From a checkpoint of a small transformer trained on Wikipedia.
Size: 10 layers, 8 heads of 32, MLP 512 GELU, vocabulary 5282.
Architecture: learned positions, no biases in attention or MLP, tied embeddings.
Training: a variant of Adam for these matrices, 270M tokens, 8240 steps.
MLP neurons of a small language model. Each row is named by its layer, matrix (up: input weights; down: output weights) and neuron, and shows model dimensions 0-255. Each number is 500 + 25 x the weight over its row's rms, rounded and kept within 0 to 999. Numbers have three digits each.
After each neuron's rows, "fires on" lists the tokens most often at its 100 highest values on Wikipedia text that the model never trained on.

L5.up117:461496508501512491460480523492530501484501482537529521507527530496493507505499511495505483531470519501468516503520485508495518497526442476511509525493522505485493468510457505489436477479531506498481488495544514457471503487456534521507478541467516509512503473508467504499498500502497517501464501546498527541529502526476518507497526539519500501508461504504509470462526527499466548480484469518538525466468485472485463507498512531544543514528488500512483495537473547467516502522470475514431522559547458539477543551507474527534484484489487486537465529515501510519488529496511524478524469480540507524495494512524491515506481510514509481487478468474483512471476490488526498507461488507504498488503531544477408481493507517519535507492487501503490499511501425511456485450535549
L5.down117:470493532507497444507498484492491546511507499549534547490517488522506472460511513490508463526466519517498449537472551523513474465513521489515486511527489541516494454506521512512463493478513490511464490496459483461499545491510463505513496525483479500484499517524541499535476521521470496534531536497467481483513499477539515512492486470538502493511488482490515500484520498490538496545457546514514524490511500474500516479523518505486529464512484464494497492539482511488497508502454526519479482488526494505501500485433501513513502486461491462538496501494471531489524550474486508434467494479508485472483485475470487516529510530500484509510498492513474504515508512630515499462528498534484493483519533501547493457480453523519531534454527489504475492518478497464491494459489490
fires on: " and", ",", " to", "s,", ", and", " or"

L3.up464:502483508476456509548519501554508512507532545477461499508526523470488483498477458503493508520497504463510496540481517467504462520462504508478471503508493493511519430524476496524455504493494495536531514541519511464482506484506489507502505506453488503484511485519508502504535515531522462481489488475511534501465514521453479488492478530532546561494467501491494453494477527548505474479528544485529512479457512468476502494513478498484497549437494512531501548501516518559515488484501527555524501531498463479480511483541504475547456479488526443532470513534488540493542480464488522487504482509561485502505448541479502495543511476470515508489502502510460517501511462480483503518471459496517485514506528523525506496499479505518499455529521516489496519498467490474495536479495519
L3.down464:481520465459483470521526494507460515500526487550535448459483487514474500515526453503477501500503560521491559486491491500496506518511502494491506482531491506486543505535458451497491510522488506498500546525510506501455533525510528476551464508463476488516505525499488542486519546486499499526478490456449490495535488525463533515501492485482492494496533482518464473486485476488525484505478535478484546527488477497551503533474461456469508490477479444522506519471512506505470497487479481496517539480490476512535451486513490514513518477470501512493492479599520527484549496499532492512519477481480495487497543505541526493501531514472444532498514497499531512470498496468534495487511479522510497501527511485532561480491513510487512493471485514465517482499517563513487454506523511
fires on: "x", "h", "avy", "ur", "ux"

L3.up359:459515502484498503458504516519546515499507506491499478523530498478447509514486485522487470542527543509512482483441516496500493530523506531496498523509470524502529454464438502484468470563483518500486532512544516462483512522509462525516513557469492487493492543513531504454528507495508488542499492514480505492438530496488514537470439502513496508497460518484512517516506489470482484532552491441524471491499549495484474497502520498519522551466487502512521505502494501473550456517489490505504482516497545494500509478507470492504509501491510508520490489523548492491560492502480540456531496485494558474501491565509501505512489484481505476516520531507498503518472509479469492528506506501510466483505515544515463466505479512531451511528506456519465544514525480444529525496470487
L3.down359:502558533498502496483545513478505488510491477506520494471476533507548514506504513508499524476497470480468514511503528491509479489508530493502463522552504484528507525554510471478482465502481528508476500516482502496492535504534494508497471526478454519483477529521487468484476504513441467460519547519503496476531464497516491484504506471482508510518480499520479497496528492518533480513487463530510521485494512559472513486472530552479487468506496503485511523468541478534504514479519488521519501529514472517526501513472536510488512488454502528487488497480526432503536479481511500490478537511532464483506544501515451511457529474473494498493449523568469488475461514494499497512493537510474530563520490527452516484462444485452481509541510466472547480467512541534468500478465518
fires on: "ac", "at", "ut", "p", "in", "est"

L2.up141:502490503469528507527546515466450520515558527539484460507525506501481533488517493527461499441482520475501501444503498541471460538477486558501490494497504478507564521508543458480485472511510476522518500472474496470484470493528507507493492534471509506490470517474472519471481465499490472516547482485453486502511486529518537512525518510473493460447536539502465485519505493489483478500518550527477488461468488519488487505502467558491510511483496490459483510478506511506497483486481499533489513550506507516497494436530500478572537500498512496496513494568503516484543523487485509520510496480481481492529508505509524529497509464486470523463492532491522529472512458475488496533496531527478528452507510478527470492516515480499477515508514506472547474542478486444496496499490504
L2.down141:499473477439477500512494495476506531496539488499503513485483508468471499489496478559522529533464491524545482496491521508463526452492455547523502545507515519495518532512471487484542418548509456474503491507515491457516495501505448504491453513518511459528531516474505497493517517540514471496531534523474484509506508516518483520469490543561516498522515490511524498504506543509498477490442502486498512504505495537498551501515516471467495504496512486478497529487490461471509500482504482493477517522479461507451456473498498512497532491473465534507484455521516493479498495511436536533531527518486467528544483502450545517511492518514500509484508501509525492488502498468521510518492534505492489490475472520504463525513500506539448519538454519465521483520529485501484446533531473
fires on: "im", "ip", "ic", " opp", " pro", "io"

L5.up158:489514462474517487480516519505519525506496517527462471524529545479514484544528478518517515507506497509498510498490474503487543527498416525460503552497477492469529474496510510515486457486522501442507439528482498496462472507508485481521519502488530478516531516507507548494540513473494509449485504488487492499530495533506487520523496513489518492563500540448535520490525523525504500489531544498482514475476482465486489528473463517537510530486525487506512479511467507471498481526470489521534458534487480504481497551498463527516551488480542442499457490529511500516516522517494504462511505513514468508534459484477524473530515538488509463569498488502544512477510465493530478508470483502474497483507508511428504504519513502501441492524478476514488470496482482512469499539532520
L5.down158:529533491527517502472511483510483470513546502501521536499501505462510506483474520534484462483493485483501506523503529468505524522444488465505547447509490520500572568514451518490524468500538489519502530466474478512478508499516461462500498459508452493529492547496490533502483501503528528490522483507570494523515518507516488473531482469492512522478516482522471475515487496497462490517506508496507523515525511537454467536491452465492507478535512517457538494484491536503491476451509497542469530522519508493515499493439505470488512512508447489508515519484504477484512480536479500511501510478470507472506526518482515479514484499504482495523493496497514496488452517595484538481484492498502473475511502514478504461553529465541456485535487473507468517513508485495475474465510448
fires on: "ly", "so", "ely", "ately", "as", "ably"

L2.up439:508513495490507488471571501499515466517517504515457494570484520484461505496444509525531492522479497490504511515532515538458538511521519505512501545524501465498462513495507478476558486498489467474470483508516509466487558516482515532445529492502535508456507543454562496491500476527479502503499515479537494536494532469528514534533479550519507478497494485504487529510513469505503506488482474495529511495524446498454548485491513517532473458500498489443485494478533548483511509515532513528523492508517475509453506487510481491546508495480532496499479497504521485497513517482446484464517485491508542483502530490517479523490485486506487487520458532475501464499520560491506473502465459520523523502489486465537535437482500483510484463517514483503469508490534509503500465469482464
L2.down439:472514503441509490512502502495488478430548493481570522473496485483526534482543456498476475525526535454498480464506522479533524512478544536511496520503513509480499526475520513501496484468524500518496536536478489512497480515476467512531480505527500497525476496466483465505472481449461489512517534511491528552514522466503478488491515472531529493463542525495475516524540554496509473503542451508506495526523468509524494494519543484497497537539527518533500501483458456560512449503458516474482494472501505533525486504519535517489471456481509547523522509497504494473535531480520483507478500526514482495489463484518521513493486494471482510504503483498501516526445510469517525532529494490527515519488494521515454479496506499539487520472494532451459471484486473493508540494472541
fires on: " of", ".", " of the", "el", "hen"

L3.up140:475503497524477492531458561517467474496507471480509484543496517469467515497511459512472530515520486480511521490473551495527509494532555476498496508496514520520552457479494486488517500502516494527493487494491475476453497484454541473522473519510484521450480558483547526472512471463509522492495522536523520519486498540481508482469487506480504507462477539497529540482489525501463498478518506556468525486517452509481531483501495532527473515516465476522520537553535498480479517512456492506486493492512506485500504503511487495517510451457490523488531502483522506472495490534448520510489507494509492489532500494490504509537514486497495475511488493455503574488479447478550483571492513527542532457547486467482522494493458511486491519526536469499497507505479457495506479504520468
L3.down140:510472513448487497511438474432520455574497467525516500500508459500487462528508486471479470580519484482529505486523486533518548480449492490505487512470518517521490480499465544495504464530500472439501478491508535496495528490503493508488476503479524538503467539515496459554489553470510472506495497511526468469538520515487508517495503535499485503486509498475520508483575540533514513498475487524459517536531483515494487483542491520505552488505524488479495489507506519493508477457479452495465468486468496518499480490520471504499527496497517502526509503506480498462526477503499525503518475528495518503490497451468496503519495542506481487513494508508486494461487522521487480503546545489498503508492492457504531508504476484503512507519509522432485523459496516498491508581507521
fires on: "C", "T", "D", "N", "S", "M"

L3.up468:513560506486513487491503504511530492559515482475538557572494515495523492508496504473467483525471497476541491467465495487462506534488482486507477520524489480484535491497436486488485522492514543449523499523507506492490507477446489519502490496483504514533503527496515475522515468503532492497497484526481465508504509499526496475508473532516477508437466556516485466451514491526461497499539471531500530460478530465466507520486474518519503506539487469500481511523528493532487508474502496529518469512506541497535533499507471525513495514471485511527481514542518530499470506531475526524447505486480509534475493534521511540484505485506502476467478490480505511508513513468502490506512464503544503474501495524450432508487477456529534509510498493434507496479490459491474498505580467
L3.down468:482503537547517487486501514489439487529518544447515530457498529470464459499528522504496469526514548526458524474511502504533481530501535482500514494511497560504497497459511538497461516534510522486437511455518503491485474492495472457469509511489500482466493514523500488524442546509477478495511511454478486501489489457477475461527528490515496508538510460533506456532533520480521535514540539515511473533501490508497535468546509525481487511501518493527500525517499515511543463463500510492487524506518467523520507537459528501515480564511476465545504491470510498487507489488516535506483514499519497517471536475498484538508488524478469497505489489495448512516496507557498478439517458504525483489516482491532483492483522527533493487476489463488478516507498500461474504469519534
fires on: ".", "\".", "m.", "C.", "y."

L3.up62:515524492496464484483537519504513522517522496507538537480544490472497486518498489494495509486450525481520514534526516493543477529506509484540503510515468527489505491509536485497475494511463486533534497524483529496443515504523509478485534536465465510531478519479479514517482515533467511490490533459467522534482521513511482534461525517522491522495497549509493493491476503486480504427522435497499517503485462505516507482465508540472521485506520504522491512555513468510507486510518518519505516511524480499436494463496465538550481478487494488520461496533533546484548486484544515497462465470523512487497500475449507520504519493517502490491491505464496495499535469486475511544476516502526482480545484503550497480473548471503514496580540515491449485542446520484506493496497465
L3.down62:511471475509498510537507496509490489445538525516483490498477500471505468463500539520496483556512505513496452521481507487528518540522490532453529499513498469525446518489476534513502497528516529511472476478459483508477491514458459528459490428529526442520510506485505526510509495501508468466512506455519444511537484496485530487503500440525501477483545516504504485476455507493495482460490515524507518503483503507495528541494523476513561508492503493464505496496451522535472497444435494527509512493528481497509468496494496480499492503521516508543532490509517489525461478540483474496480486510547520532522499524495509498488473504474491554481519494502545511528545523472516480520479464470542549495481491508515515520521500535469494534514536492545490478529495479467508472473466512
fires on: "am", "ir", "u", "ur", "h"

L5.up368:494502490458475497512501493535475538545477534527521462535485493480495500535506503494474506494525535483470511471470537487500527498484492522506478538486509517487519481447497506499524443505500528455500476503528512481496484476464530481463481516465517503522513510485537515453518517504485480467533481556454522508547467558496470478499519495521528537508532461537458465469521520534507513472491522468467458486508480470521509512467515461497516518496522488477502449518481507552490510547483504487517470498519493481509499514518484535511503496469475436519496510489552489509474570512494493469473464538522507500471511499505490499506524525538530496523514487493551478491531514475470445511523477531525488518499513511496526478486469480548482497529507511470477491552493491517546545498494479
L5.down368:530532513550468514488454515520505503452521530475506495482499492489473490489469477485476518489513498530497533476496475491519477453520494530506515494461497495479499499478483506502499518467502491462477526485507451547501483515493514466489474493554476459518477473536512457523465492518502493492519528499520502485493559488535521477537510573477487492553484478471486525508477452515505497490472497458518527503516485546461551520512537551495480507498479515498484472491523546495496489512471484502507494518505464543513532498471476470455533523545513505457508503445482459502465520533528483464492480476501504492533464475505536476492535493476523495523494512500478546510529520555483541478513489455488503477516544500546527526509510541513542512512487484508465544493489498496472491484497457
fires on: "e", " che", " e", "ra", "re"

L5.up76:502475509501518515503521496480501477534513475514533519560473538526511466545506496520480523526487542478527495500463537518511525499502428484508493533513479504487496501513522487471489503480496462502513481500478497496457477494481581500494512551480515523514483478515481474469512473509493521496496484507468526498500513500505505489505479547516524495467489512501492459429531523511500486467541485532528525464514495496490533509505463494527512511559469495461484509526564458517475513515507494503539506558525486524528519499494469513504509487481482481513478565502505538489473502493531530503486479497550486542468494526540482508500453507516517463494448492500477525474477502487546474499502464486477509525492494482505487474503502503547475540507462489426463494496533502499461456486543523
L5.down76:520496509468499478496510513501487506487516516483480455500485507489510472487489533485517508516498521523477490490427524507518473477498474506506458485514444490508476501509504520484515528519495481534489507484553535492469525469493488505475496535500469513504501520529509510521473493511495516515517489494455504491475465520514493495514479481539471536555461482531502467500520541494540493506532519484494509490519507463496504488526472510521504510513485484543481514538489489523491503476514537518530513515485489511492527518399518513508476527486492489492504518475516522473508500525501518466457507463490503500503515516510458497494490473471491507480484502467490507529498514659479494467532486470511488486520465530494529450487512530523520526414493481514450510473468498506493526474517488
fires on: ".", "\"", "\".", " in", "m.", " to"

L5.up318:463478515505467527533482506509500513528511485523550519543502497518477511464472489503526496514538556486522435500513495550476491544506532496480455502454487482534549470499469510467476488505536511510503485495509506508497513490487509503546505494527524517501507521508547506506453507456502465464473471498525526500490484512460431534511456514496461516528445506483501507460494502475524488525487525491503537455527532456531453553497467461565486493496483469513492508510504482506515511490478481498502505509525497477530524481514467494511512515475480433464462550498523503499475498466511476483505521492510505508542492497493476522482487483474511494547508522485498541527520508477487491522512470528543513529478545499506528501539508471524462486505484483492465520506507494459510532545535479
L5.down318:549491482533483523501518512510455474512528480530529457519493521500518495509529529518509490492520464509467522522471495516483498436515425461513495480549521452492490465490514478466475497523513535515499498546463509500474474495523538507477532442514496478494484531464503485496478469545497478489506491531521532513512503555482485513544477499543467533501482493472476485477516508531468509487499493523492508520461520528478490456478500504499500479473531530512533508535501518549480543500483516514514533540514502509488460491497491476490486521507456534439550476514500492498523481482498514531472485507483507485539514516506469486489466523474493496551455443515518529497561468509483490539513509499506476486482487514495480551490550516460538460495461510500501490486515479510516499515483535
fires on: "est", "ve", "in", "at", "9", "ome"

L2.up252:498465485495518507476560499513531504476501470534462502536508500508517467493491535498534524457451481483521440537499475493510477517518497521539468510496533480468506504513507516477506519498517481472494514487492497501452541508480486473492492497526477482517514477468486558561500499487486503507463448500479457545518518472489505516524429445493507501516460531526505482482560491521482487511536496491533515493488479489490494526501468561498503496500481478498474537480475524487487523519506472549498462530521517470535541453519521536529517502484536508500473511492520516520520491455541528478485484484530490474474474503514493495457481486527462449498485504488520499545522508481541512494490539565457491514497497530514489462470506499509522524509505510491467525478476524475466509458528501
L2.down252:495504503491491514537524486497460496513461462567494498478469545491490501507499525540516473495522494499456475531514534461518507563489503469451495526456473509506487526514518517549544479487517495528482545481546486520489478509480509487511493491491489487546549493507456515464532494514507470528462500545517505445465495507482499519497486463491457466503486487475493487496478437500479490476494529501440487503497515503508494485473493541481474517538482498489544562551494495513462522527520514469489510502510491489448500527483514513535496497523525534508532515510507553495493478486498518511495431514499467483502527477513508529478486476474525483477543508517499509495462484484537517520503521486549520474546487511472497458482490494494484514484465565482499505481501483493547501529470500
fires on: ",", "\n", ".", " December ", " October "

L2.up360:471523517463494500537505530518523484500529496529460503481501546484484477484515481465483457543530493476492531452483516500487500516520463481473503496499453453545495521467458488494483483495534447492500473532530512506476520475472477462522475541499535535522506555493538529558496503480501549547466496526500529508517504505499536507475460531493449507498489527508487524507530528520494508503529492502460495490482511485494452473530532488520493460479522501518499480487505527530523490500476494530460461508517495498487523536511459519521524503499511526515445492497519500499513499497519504489509463537474486514496509505504481528504418583512473499513517489485507512463508458487494525513436468520454535452498510505505471512482508551486499507494513518478491494516496534504483484488523453
L2.down360:517499489504494493531474491493501487496482533491516525481512499504533539480476501486511485503487505528508510467494522487502520530498512482508519498550492498490475477536541482500488531505502504471481479500455501520510446504513477492501490495503501476499523491450506469466499531479520451557481481496496530486505507540501558468510539495517460523505494528497530468523489477459511481517468485559448522480495547455493487515526531506447481492557500496489502476466533486531475475503532488505515533542460492541469506434496550508490476528504544510483472483499565499520487478510522491513538474450512495523518487541547512500474496499498506484452512490552486499488467506484545511477465503522476499486529515456458539503467494527515490534442480459527497510488514514466464536536499509
fires on: "s,", "\"", ", B", " of B", "es,", " B"

L2.up25:519525483495482495507507549515522540494495522464528521522481519480491459468511494507516469529521538529516544486505533487474513524495500487522466471465472493524462498466456489486508479500522532491504514477538504469491468511492520561477493524466511483484495539504510498507457533560481515498492520472523490527466520513458474530465527520479514502545501486478482501483542473480525538506488499529558481518543509513481494481512541506508494489499515463457456458489504480511476519464511516504490494552506464536479511542520522531523479502466506448503484468529503570506499501448486472500531471496536511477459482543506485532508478509522505456505443501447490490512500501481431488521508505510500465480485487495493556485503514512487498503523537494531472541505502500523492527532479490
L2.down25:454522450478499506500470538505482489512481470477482518460496523457478515515543471449484479496443459492483490514517547521528518496492514495458494500448530460463525486523481485478499475461473496506505506511472508489519501496555502498516463492500501533506507472487480476527547501479485500542509495516480549512501505488465493507482560470555499518551482534544492479486486475488499495539506516461495510521515458530477562494493515544519497501469531495521484495511525488512501537541478476468534502528488506480522492483490503518502547503524511472460531504512531475489509515543520484529543454465476520480488501502491505525557492504513488506514502540472521470515531487488518508532457475472522520483527520503520523485512480481474451522528500466508512500558458491481507538518458488
fires on: " of", " of the", " of N", " of H", " | A", " of C"

L2.up400:501534481493470506536581522469463498471511510547533505505522521558498505497477495498510492478474491470509500459503534532509455511499484493506516530526493515490484530514479496524456490549543496458544501459515504473498516485513499505475493484478508507526532537487526552503498507535464494546502484472457474526527506486502505492491516478504509500523503530464438510552516510509500527514531529518467494493482530492458468522477467524502478511464451505469497464486452547522497497496511527518492500498513547516520505477511452500546549488505536464483498473535518532513481517540514495513496464489475515493562484506461478513512498500504484486493500497509519460452475495484475522499496497529488536474517547457513530549516547491504447489501511491453482490520464486500485492491476502
L2.down400:508509451523444510536499505479543487511506527516517513518510504495493486554474506495539494476488485465474455537500503515471543501532497494454502485459490487502523469514503523512494498481487495480537509495501514510487479539510516529496477562499472520469468505510475493476511474501548477522506466505544497509480543484487506544507509525486525479526520502517509513459519533525510510520432499493484527493525482500508547504457492452526459481457505502535505470509479456481470501493532478484482518515506460558477491517475495508482514492583494498502499486527491491472478516542485484500460533522476508506506505467501504467449465485527542518510532502529458514524501446490507505485518456486449495479499505499521499522483503455499467530554487469528536471472512555493515475505539519
fires on: " of", "ic", "ce", " of the", "ing the"

L2.up276:508534500481485490520531545500507453519511464515452530455492523510506492532529494472500487515497495470482530506517529518507506510498472515499507472507462496511540488454460474448475486524531527517513497493444505495492512498514518455511507517496544511491525507534443559512489467530534538492491485471489483525482512470488478494500503518491513486490484551505516480484536552494506503524511528476487480463485553479447461491532475580523472505515513547513451485482503525488556519490476491491486490526539500542471516474529476533528548503503518484549483522504500486531479482485532500484522483534505507499518522508472489520505492482545481456527490527522473513497544472484493523505479497490437485468500475506508542517537500509487526473499507499494451488464481522523496510525536465
L2.down276:490471501460511500533467484479460494524510532523540500453463497517483531497480501522467516481528548523526539517464472485490519452492484497502534513442506461525500501521512474508545485496506490513496520506479501478522492512497497497452486495492486522469485498483483510468522515529481438490476502526546504499513494570507500480483486506499524563468545482462517478544477485525474494498500485541497525471513515512484504513522524465445495466507500532480490474468506488474450484484512491538502555523510547482509473525487514489483488518511502500518480502478465459518472529526507516465512538508508494509496512520517487502458495496489493548493488465508514533430452526502489502488526530588562484514499505490481481461506484535487495475460487473525532516482513506527519472497468503
fires on: "ing,", "es,", "er,", "a,", "s,", "ers,"

L5.up306:506473541482510508499478533462476497514498502504471476522503507472484476511541474493499484526531476504490481502499512466495511524489476457496522499469520531514512490526496493488467509499550486507477486490538490509459463455472522483474499557476474469471525511494537537501484554454509504513503529541551514521498517560451506532492464536457485493500516495465515517443538554510500525469489497528509490511537495501498537500511537520530517467534484500478490517524517498530490535481451502502504452534502501482512505502513470502502467469429535485463495524475504519461504517464495526485512513512511499471504500490453485504499440512491499486547489532459490507502519491476527493563519480513508530463526491469507507472523555514479479553530527498495477521482514501473514523460543498
L5.down306:526505475500497501508490463446498449497507521518528528477466465531514515473519521492498532544518489468496505493500506458472566510491510481525510519481492489492490523473460509508493513502500493484475487520480546492493512515497492482457482509491459516542507494519479500518500484482476498510509540515522538527514526465555493484516488531486470503522488520470524486510496503537515490491508525516493484501525506531525493504557500519498490501482530518510470463479470472498504515513456472514524510459443500528493435513440487497490520502521510463496453476512491530520504472483509494510503476461513463514478475456525461509492508515523483493498482503487499541472478530645513529505492524474516502511432524497474511493492466526483505471556499489468525489528491528520469489515504521
fires on: "P", "F", "K", "S", "W", "M"

L2.up19:470445479501479514481498462503479495511507474508469499521455493468535465490467555473522528506491546521470500486470490472494486518502468503519409473521522502508519512489492499496544527533481511516534498523487502496452532487488493507476498498465502512519533479476462498511511475492534515505488500490496507467523537497548504506509461465513495491525505498471485492531555489548485477485529476507480508482523495474500501521489504521526465454497515470476511529522483484506452520478507481530479516534520510526544529504514537551491515518469505525505479493507488481487471511518502485529592479493514495495466471523491516502488461445479518473443493492488492491567506536466529497514528514501527478483538492485530458504465524506487533507511493467472486512498514474526428503503553504
L2.down19:529506474487530538496466551476518491486479543508527525518475488541486521516550510518502473496482458478464524531540463490515525489496507494470590521489561490462483503536477528461483481504480521519510531504513477520530506487484530521498515486512511471494463468519523540495557506457481498483505471491490528472515501458491487527524495489494512517474494464527477469529484482488461443485479487477504494486468468511488508498499501473493492500488536546476532445487490521508515530514513540499495466499475475493457484530456510460487494499504512483480511497475528535528505484484482521458494487511517505525509539479536507516493522524468476510534501515471468503475498470525479504504427485524471541509489523511480555536540495475482482500524522529519491511475482508473533456517448515
fires on: ".", "\n\n", "\n", "| ", "On "

L2.up431:492525519496448486484500541487499535461484466546519490521479504489494489522517488516491511541496506501540447528484523483501543516503491513483480489529465497498500468477487491482497506524577486511479468485487488479487488476516504481521512514528530526483503538496521501459500504459546486518528499519537527522472515499489467541513456527482470472479511506486527492465467533502513484440507503536487542486527444486492491482492538512560511485484445491521475535528476516462484496520486544505490484543508491485521526455492511480501526478459541520469468516485539511496549526521496491502530474512518483495526479496508513499536504504506488483508498550475469516500488470481499516543515449523486519474524537470462429503462466476526468449510556482505512508482533496513474487494519514
L2.down431:483499526539489514488481512447502474546499514488555495518476517557490518489495479457525528502505506490494535534539469547495520476502455501512521466463477481531463539500505539479490489510492520505498511456536504521476485475503460483471441485493532476534510524528504499523523455505465484476478488490485516456493497518467496519528521495513544502480486524485486491493530479539508492481497521556498477480495522495498489477561464515497529547510509518509516456478496503461538472449507468498513451439474504529531509477483490587448544498502502492520489482516494485479500500508497508500494509494501500506494524456516503457506494533514421502499476518447487488488517557498525497510489511505474491517461478495493542487520524490478498512503494515513533515533513477501494508547484517
fires on: "W", "In", "S", "As", "During", "In "

L2.up394:518506495531514500495507557511523501515498558457477496525540498504493489536514484524494492510485507477514516477440476468503504531528495520528488500481488434528539498459483429483501484524477486508506464496452534484503479488521515458501470527544526511459475527492466538524517468482507480495516491478519489503537516482466516549508477522504532457485453532488515513509491523511501504466533529483503489465492489463490481490475473502533499523453474525503507495485518491499523479523503497481519490507526513533529517500529515512500572471474506499499460528512563505517509522492462501494508497493510522522522513501465548507525462543517509510533497433499456555491529493471514509514509489515490540488488500515502535502511518480515451481541470472492528470544514440519500498543479508
L2.down394:505513486479525508459527502483534471463509483524545481549510506522503505499526501531513501507515485522547488488482502501471481512516481558473550500479511459522504518481540475446516512480467470529528495467484500543507481537496501510508485494476535471510473525527488534543502474452499545497518484477514509503548519556475454522541478487493511467448505471472548523513498485501511473477505523502479487486454497448494453502470494452481500494505452492473482500510492431506520505529488483458509491447484496491490509497491483499502500548507538500487506543495505486476515494474518513508459522496499503534465489478516529489534508489534524460509524524499491482541495479479549491526497511534517493528482492484498476468559479477552507505514520482523538496521455508535479480510534451
fires on: "ly", "ively", " well", "ically", "ially", "ably"

L2.up310:490514482524516515522499543531557508456513487496481479497500488455467469474545554535503469528519503487510483488455491490472480526516506489507441497480522510497501504491442466492497533529555503488524526506482527486476508498483519532489508521442491484481504513526534479514435464475471502533538506512520513474533494513491476497498510536507496516487465470504483497535514499471482513473505470502489511494518525489459475485509505505520506495520487503511500505526518501496475531470476516562469502527527510534497539553503537535489498503464475511503497452494475527499519564492524477454528507487493476488503514491523531535518491484493475466509436497514489494517500522486493529536499518503520512420514476516508444483446507522499518499479527504508475524479531489470412494533516507
L2.down310:504501469519499543488482514470437458481433536488533513526499582512509474496489533492488489501491532484473518471519527489506527517495523484501531510495466466471487508503504509499495443505448561514489495516518486556534553502533485495445445470522497522511469514509503548496508533490540488504478498515521500511459559503492536519539494493485499511468524511509451505492492493541486509519500525488490491487491490497479496495492499512505491526511494503470490497428517485541496478518511491471523493502484500489484514486500508469514521484514504492493506512473518490519505490532560550532509436516496489539497484515477477495523484506539505513462515482504483533499519437495498502500476495458451515513464527505454536500551495475472487507482517475487527500493488511484502476424462506
fires on: "\n\n", "\n", ";", "though"

L3.up352:503503503493471511473542522529499508535451527585465477528490512507533513554503510501526490473491475499491489504493488497467481540521495442518467494483504514495517531473486498497496499471510487458540484492486509484499485466478482459507476493503515496514520509485495475504550526480534464475511506505503524538485511511480471490517498522543529528513478441481474528524460521494500487451508500509499532475500483510454437494508489570494488504515508507444469499467499500514495523492499466471460491484529497514507512484518486519498536541477506497521471487522496483547524518529532475459469475538512506550485473508499513535526515531521508491511513497518501556529492468472520473532471478513467497487531490514496512506500479479548489436573502556518519492529476514516525523457525505
L3.down352:489520477500480501480531494486544488503460481497507482460517507516491509477517511500477438521512476492477515463562507483484520530488455542514483475506444459488495485502508506510489471509516461523507493514526499531488487532498497489457481516502469527487463546534502466484465479542509458493504553520519502513513477501504501518515476518481494504499487524475510562534568529505498496501470445549479505481522453550494534492531482536523518475488483456516525546527537455481516472492481449490565537494489470503495501492512515482460504481508485484521534530491529519531480525521508483472486520506497491513479487494546516507488522491498504478501526480498516515504498498506464460513497473492506496515497528507443555485498471534435525525577488507484474482510504503495472490498524484
fires on: "a", "ra", "le", "on", "re", "ru"

L3.up320:481476495500509497500525496522503495486492491510482496504461551483481507481511498486519528499494496541495519536459482496473473529481447468482437477504478476508495482474501491485506526501539479535502490527515485512482500483482477505470521506492488476470529514472504502473494508496478515541519469485495490482505520521482525518460470493504486479523502521456494504540521492550520532488511500520527524461536475420506467501504487516504527499477497487514472522527479478513498528522525470566478498555552527546516570523529551538541519488465520528509486483490491475514488514528516525517529496526509468511489528549513508496486436490490502458523524474456508504555491501478494490520495482486521519496501485530543506447458513492514532528502467497483517517530492444556436484489528509
L3.down320:528505468487510494513487542518476486485490518492531516528508513562480521498470497470480493496508490508479524404530496487523520481474514504487538480495540529465505501519478485508493463474506533492494514499523488553527483502513510515525501529536485479526443507492490497528510515512560506500464510498494507467514446459497509487520471484498507473481531486518536532498472488459478458531485454471483476511477514541493517519495512540478499476522470476509518487476516459520511467527494464430527485461499508490501495542465510466477485511538488485497473515495507501493491434518474525489465505507496523508514501487493524549491545506498477550520509505505483497466541500571556514492459471465477488494478557496485526495536478495467509545476488505524520462520511502486526528484485502
fires on: "\n", "\n\n", "|---|---|---|---"

L3.up450:510477477542513499454546517449506512506539501501494515541489502486478490523463483556540476481523470487521508506459555530520443507495488500531502492523483509505500510488449492503494445568527528497516536479457487457491461499487507505498525505460441517483474562498489490458526499553493520457514479490463525494494519531499484501514501481501519468474527527508494493488509501533469516478529473524478486492484548480490527499486462478504508516470501544548499501499477514490508492523499494479473481522502483512528495502521484542504548469488500509504509475476494520513528493463510507498506514472497543518477501543531545524515481513457535518555514521494483501485490531475453500532531519515510469461485503491484545503477517522504466517510536492466516500513441515475484494515440470
L3.down450:543520501460516496501507474553495498507541495518503494511510518490467506498526523529545518482477481521507487496534487518472510488519514489509524480548522511506475500499500533541510484477465497493523511447524482497469513458510512516480528555524507481478543486481508491516494483501554498488482488490535490477462460489479523524482459520469495505477512518486480471504480531518478494505532490534504533463488476516581549519494492464490484490493517462524537472475503500509520502450516512519471486446464459514480513513468486527553525506476485478505503492504469534485482495483492479508521496512524492491534509523506512488493484547514518526486485496458487543472470537477552505510495461434511513467440502539443518496493505448445486517527479477511490505507450563490514498511534489
fires on: "ic", "ac", "oc"